Weights of a small GPT-style language model, trained from scratch on English Wikipedia: width 224, no biases in attention or MLP.
MLP neurons of a small language model. Each row is named by its layer, matrix (down: output weights) and neuron, and shows model dimensions 16-207. Each number is 500 + 50 x the weight over its row's rms, rounded and kept within 0 to 999. Numbers have three digits each.
Before each neuron's rows, "raises" lists the tokens whose logits its output raises most directly, leaving later layers aside.

raises: " of", " and", ",", "-", "s"
L8.down262:512497588521505496406587502549471503520533476561492545520543547562476488435531528485528607503407442541494424459543439587484498486439471450496451482500415500523535509551539548478547532577516446436479541542424474500497467537460535487444531532661491542397577520537471417433645460515507519565458559484557430492519515483471456434532475428490528498567514418501437519509564505570509487592469524434537555410492467462513519493444514559455521516482438459401457493523517392406522535589517457509347550570488383461476503446421481460493541570436558507450528470521513479617624454505477490546

raises: "s", "\n", "\"", "\n\n", "\n "
L8.down100:454499540523499503517482454507520453500435435436452521586551537458507457457468584514496508549484555547502501488478395492524498420391463513526471560457475494609431422547488579469575615465589551489562481538493495487471515516441512506533460550531529572488503501505473421567484392501498542462405480405490516471583519522500505464529486495605403480526490528465541494483481539526469480466433473569495513535529524519492510506534503453531556493542496413462401518527474462585507567442438522511195527385495499508524438542466459491540531445557484576460524497536486529523543549433529543505

raises: "ed", "ey", " of", "s", "ing"
L6.down617:540557555488431492609493481412486497547498467526560536489486427550636500510541449530412517512463563551469558501555421483557466432474517538503501471508438491625603479464544548475426485444479500441562572515500525524420501550496501474575392487540464460459538474518479508554460501458486531486506400459485512424485514509472515486566445557499478417423500455477508491591523445529529600469477487472439495516536458439556507456456458574520651538416474413433512572492526461481555510519535482546466499596426568441485507339496423475483560578444475438422403552515476495509415509449500506627

raises: "-", "in", " (", "\n", ","
L7.down584:537522518469466459546498515538504468483440521495470545494580564473462496486378505463539510476499450463424466468475454518539520552551519558500548470473538545550566468456615571539531558407523490537574496472380606471410489563488481432538452460547544564463459507387388613615523467439475475476537560416494479504602534481553469516547501457349338453460535641477522564509541453435563514469456498496538486536461498519492514520540484512483494489462570526555449454499489493476573480576482533502483494562403519503453515594512403444495417549577415491459547489498547541471559536438434541472

raises: "\n\n", "\n", "\n ", " Following", "\""
L8.down442:441538493447451487480563427432468518431494453475463494508534489514541448461446497496476505578447508512425434524427444403479528448464461469481451534434525506659450525545514499526502544543455499273499456496521490447542610591512531475405501532509511485562492480508453542544610401495499516550462551448475578546472600470462447553538446569455548467490493480500546476479641471433464397445454473566556556498522546535583505536557502416529516483537591533524462534592470484458487490451491581546387505474560463486523492561579470532525425589443514560517508477537537526536498463557476478514

raises: "\n", "\n\n", "use", " Source", " Ref"
L6.down115:493447522501546458540499513465411450429447451461482554561549497623405474477421548494455470579509392498444473399485419441487585375523438472547460471535508554628414463488495457541456447525517478427563494551477472528459585573579516414500514403531573561526436522512521438557568380490513482563482547461449563515489452497448487551520461549491536530500541525438537486489515526520485453437494518531515554493543426549558508505535445467480451538434561464512465547572542573453519486447547453556396468484461444512572518511502417579490481597566531462440501540591472481453532505609415445492

raises: "on", ",", "an", " (", "i"
L6.down433:573472503537498493517595448470469490546469430536526545457496489534539611541470473452510471481505475503450452491517480458457519519600435470456434552459590460556614530563499391563537615444600493541598448510442675500495509499415422515496436495507462545447565481393415581463518414546496522542541558440497515533637538474569488517478446490426541506474524501468451447557556517531452486453507479432491508473491518498509490525427490526525444460500511509520547532524557556539429570594470471518450563553539450528430539407513482512438459473574504518480490477451575494590433505463566579501

raises: "\n", "\n\n", " Succeeded", "s", "."
L6.down101:443485489432561500497575462468540437480566495464382482560525483569513425493497517475491517498461502520505502474475443517498570367442407452532444520443440489635462483552498522536500473547502517394469508591462448492490533516500536437461376480521504490501518495524363461519525294452490584570453495487467513547464549448465509517484435502538571471461531547494515545567551480454498490464484451515509491523577456544446489554576451413425562509557520602542436550497535441495522536448501491622462526588514420514536540485523569619550462504516485551432452442528566581413529503518493468586

raises: "\n\n", "\n", "\n ", " However", " According"
L8.down96:332559430477468591535544415533396480543484492459453538480506510521544444445420523496427458608478565554502427577410472478451511487499543510480511527534579456561423490493545468550481583497483414376551461533535563430570546658448488423490478531428502520523481436504485541493570486480515513532451522507470552533458591537450484538520482622486539425508480486511519487442626419505447379432432469570545547553522579487509506456591502421518515470562555452518435593520463516460475500409465585475532536469488511440517473602485493565545476540483506540482569430501470455532471559522552493486

raises: "ne", "nes", "n", "ns", "g"
L8.down264:482553540558431547548517567486380509510472482529516523513579473463438499506484536512421509434479529549417519457488487574456495422605542471502515545627546548433500509493527546538441468464578596572540477534510505528506442523477493514472490540481562492452494463516478435530480489513474502492589608529459529558536507488530594524551458546410579460467582500419512509532415398502552410639384518592518490470490505530555443403433564488518486455484494486436489507541469551549466520534497427411536518449492543509452424425460415521511460510567526436485478509513488434518446541422479572459

raises: "n", "ne", "th", "ns", "\n"
L7.down321:438588475540451554419529509571511451476490516495471493480530446542531479515497468546510479511522477469547476532513435448421550414465432521439534549504534464482449503410503578566489527398537439526572431449514544469518451617475521475449364568439547489555490507455505510505493415452508548467554576515454435574576435530560542410595453538500454400467518569393445566437550433531470460464480515480596566479485506527566567528556418427512516465537602474461493488539526501498490571530503527509498572505431558506531605583498524473502525515519428511485478436531500496481396539436483510481

raises: "\n\n", "00", "\n", "05", "09"
L7.down247:458491513478462522475599495492368532570517436490475471465528488481468422478390520464505541505555510529490509561454444470518441444527516502533521539448542503527464526477542414574442425404542539461499572551451526412443529638444465496493488472416535463528459478506536475554539454468483513544540628493514513550443562503453543481459620455457561369493531595489553477487519428464462439493496502521513487534545393576466559481586410419422424493500578484578448536432547553490475585449557568511551519432544432486528472535498485534517461522497523524488520504514512645473573503556555493452

raises: "\n", "\n\n", "|", "Other", "="
L8.down333:432567553461388420476534427470513477490435511469531475505626543552556486458489434512498442515533505511448502477495490501517592422493474588529514488421556553408504436578562455459519490418490480600467505505526473471565611484529539396509575561595527485564527389452482517510565558466522544492388479468470523535452493418465531558470462509534481495485491597483490558465485519466535439414431441442466488506490554558621539571555493458455479500559444514526472525548490501476520553489503582564428462514495559542552377500458513562605532490487548455362552539539479511594436491430459556525

raises: "\n", " and", "\n\n", " from", ","
L7.down23:462512576499571434506525445470518495424461459506523496492550501461528500517545474482458561539501491485514542531522462517509572372524545495525567522402548530548510604443521439542538607496512429450520532426556521463446535559528576453531460487550519529497594464504440456531488448488453512489565496486459423545609432466447456452504451464498299494526507533584463540399606436547497498434546514522419538489461447576552454502555584536439557509462480475479527566522520502494382444459585462536418521587418462505472452495533556422609443522420585530477455477498516521534535507441419502433

raises: " them", " him", " any", " someone", "."
L8.down197:478564518436565514481517460532489478527483453530507582464558525466575374578459499396515421523493495538467471486490584425470449478587439569533457524506594525515477511510490424533408435533554462583511523595469544432538446541545575542467484480511559503505474495612517460529560462519497607444489408455500472482477444495513540513488529573476576527512527537422569451432419494471508514615493527439485500390502460456463395417571499468510487417540595541512382573511532526536507462427533447511577547494563478446609459515526415434434438435565512594533456548513432529449500528514545514478

raises: " it", "ulate", " their", " this", " its"
L8.down431:404538535577520629455551514569474481538478453554507497455537561542514525529558475493583555507520504526493447470451513518466465475461461493483521534441521473560598405528520463510477599541484475382507462473481577501574499511490516541504532497496502581521533460538549489599529596513506548549475472493554479453450516523609512448541510462609468558511515508488537424513461613473541397603505594516443468427585409408528528494558489487490441550522545491502523522574486486483562432508507509459460490419490498474467422520556490519438465541500476532416505562422436503476541411454493461489

raises: ")", " |", "]", "\"", "="
L8.down9:492464454529469507502522493418434519512551437498477589581459442499538619476474570556398478536496615464488490495414443382441428577498516504508533468457549587542500594550494410502522490363540505506527430565426424520484505602482568445497450429522554539520508477491474497527512591489491487535487540519542487502534533468392565458482418586516523523523467506521557488402516504443331542510514504487491479533539545567493476486538409511468476446575487422494528552561438493484446500475441569514452446479574447497540525492477424571559449518569566515395542481500503547466538454463472568533

raises: "\n", "\n\n", "use", "\n ", "."
L5.down178:453428472515568422543519442471420469437520534477450459539538495577552440533477518485481514514482442443461504459436487463481657425472432522548404531420528497723549449455476587524502505554530496334444551508594494517497576518599484420475427460532542509557526551560536455552539346471531484578450537410549498539549488588560485486493446531481530529436554601546482457490529491485501513484507511497490541530537514463514410552510485477510489578478518496594434505514446571473484522465526505534486484520418447518499473482562506447533435505538509529487436519478592610438517507578549466420

raises: "-", "|", "=", "\n", "\""
L8.down486:493485583433385460499546531457459462462535532509478520566583556487495471479527479487507494502442476545488557503513457536552585395474517512444464479452552541491590490525601401445491477326439453590458543448539481572493522517499461430496536519604481481510565494565447503461639498467564503580457492495502493520462512469528459440616465578470497533488492597530482556514487534433557518549527471508502491505477515605515479567577473494465577487447475542501430564487497529432525565502573521620331489546519547549591364480491493498447488459477485477356442575464503572545569457490450487481

raises: "ing", "ings", " of", "wer", "ør"
L7.down542:514499395415560513564519475453468523533535489542461428564445446516512529454534488525478496571510461512563570498527444558461514500467520551488526603401472384532505528500507563427445452475501563565502542459426533476525522525564486504473553500461602534446453461493538563479570548487534553430559490460519559458526382527521514437498458446500489546430458553496440451545515490530620389500541410514457489535555472480513562491511534515567610604493471468433444554497429490483450508498448593575592440640385458558500507436441479443482496526493551542489444436509513524476489581467500488534

raises: "non", "n", "no", "ns", "ner"
L5.down280:459532507565533591458554505473450533453478527463592506535504547547573513513512521476521474561499434513442484467502536443593561467580567423431549478471554479507556420560566570508486452522539525576434533449581498428509479454474544553536489493541400493593576554405457507461457525498458541404522485485455511513528421504587583491457557483495536491582492463410543436572391482498504528416511508536439439434437584444440541454469488428364500499456478500485446453537575420512516528470425412520579575558435499540525520551481480513554587512567537488471462409597469371514477484465518519470

raises: "\n\n", "\n", ",", " on", " and"
L8.down422:447429533520469480543578520431516476559380458457494461480561529505556462499483499466495512479495386488481536478449362478455595465440477529480436493385518543567502551532520508624560465567555575424564563492479522425442568476568574404462459507600554503466472484488440498511616451504558517518483514507468520536480438506558470491501475469482545444493574579550559508602567514457532425537434441501445603535440507480561438533503525413494521542584546443485484547534541464470464433523472485501461511478532422428536406391508439550597454560539486512487486502591476510530608511480396467523

raises: " its", " the", " there", " their", " each"
L8.down85:499466522450501612429616562566555442473557543525508417475446524527514556576503491509518443550459491574469517520414410531508487408526505423473469544451440514536619485544509491505442497454508478409469611402489548494475446550549552567491528440545496449554502489597521490513537536498480582497550416442473478542464519457520533508637447447458485507461539444459444483485516485507453495588525531404540532539469507559565610506412565558509552498500492512447496451549438401578571469480535540499359569511507437508410473498519445472528468555552494457408502551489571488496515461463471435423

raises: "\n\n", " and", ")", ",", " ("
L8.down306:476458533563487416517575467503466454513508504539459539518626508460504555461505562464522506512522395524441517539433357474495541434522493487454520470493490486510549591436430375501499447426604571476586565545535545514445540496471587488538391507498576563451576534499430498467563496454530514530491517465464567543440498303496440480464403506486645489536522545566530486528504500527526452438502440565390474536572523480385539550497525575512521515528497514524430525520498523550488516577412510461537532498573427506569499413515521514504484483516414514469541502514545491474533439532419455547

raises: "\n", ",", "\n\n", " and", " in"
L8.down177:479499531500556526405591366498493567429506463568518487511495504572441527481521534422512622513474448525544492534529473425529511381480453438464436487430521445543552550511519475550467551586531410492463548523448459469537520493492631483486411458587522471522533540531506491451582437524421523462598525478572511521548447551508530521543424386400480458512521504564462511495649487522467475458559424532592509447442522561511495519561468584471566560465567471407476519486593449432432590449519481547430488530499451520503466481566462451464478566507560520478424465584508448495465446476483515563

raises: "ated", "ator", "ates", "ations", "ating"
L8.down248:443515503527478500514486456520435388519494601327488494480565476479545593438515461514525518475608480556511442427498475494449502516451541487507450529450534468401552488429521523480510382420469492564483471551503476417520614526492474589559400552524396537427609574535478483482547612509485527462567541573400520542486475547562471462497433532536471474513492492551484542464451598548476512541518492523495524517540528500441406478510505426510452504515425474487528484476503505456516599469520453545489559493435552491557483379456556454475523529505461528429422514447510489508598630485565493604

raises: "\n", "\n\n", "]", "\"", "^"
L8.down436:558529465548508484537559509488345515478504444549461549528569496642504541545547532455426498583509505495484528531425455528573485422443447546421520408409525593513551564530443393535494431371588528407464458570475551514551556620518555420515432431501417452532546557458500559528520455464463447540469471417527554529488472495515423499533527536476560422544491548499484526536492515441493485524500458554507520403503515586520502480515419523498554483539572473465443450533477556447480484451472638514438498535540430441578573553480473608434453531564454478423514473463473504409518567540425535537

raises: "=", "|", "ase", "and", "ns"
L7.down344:485574464505486434476468483475502431428542570478493483533635488488497547523503528489484489529536535511495611390538477510494578433474498566512476492490522493545585529529516486416483388405534540660535482418422456573503516475545470491539495543457412501554534510485494482487514498509505496566491470412431523540432431480476499424526449522552542494572540596519433598551534441429581468486472437495479497497505554487506474502600470484537635512562529418401389506409465578493556579523477576536510475556453489573620427460420532473412467479603448456430539519497524493465472537500477515508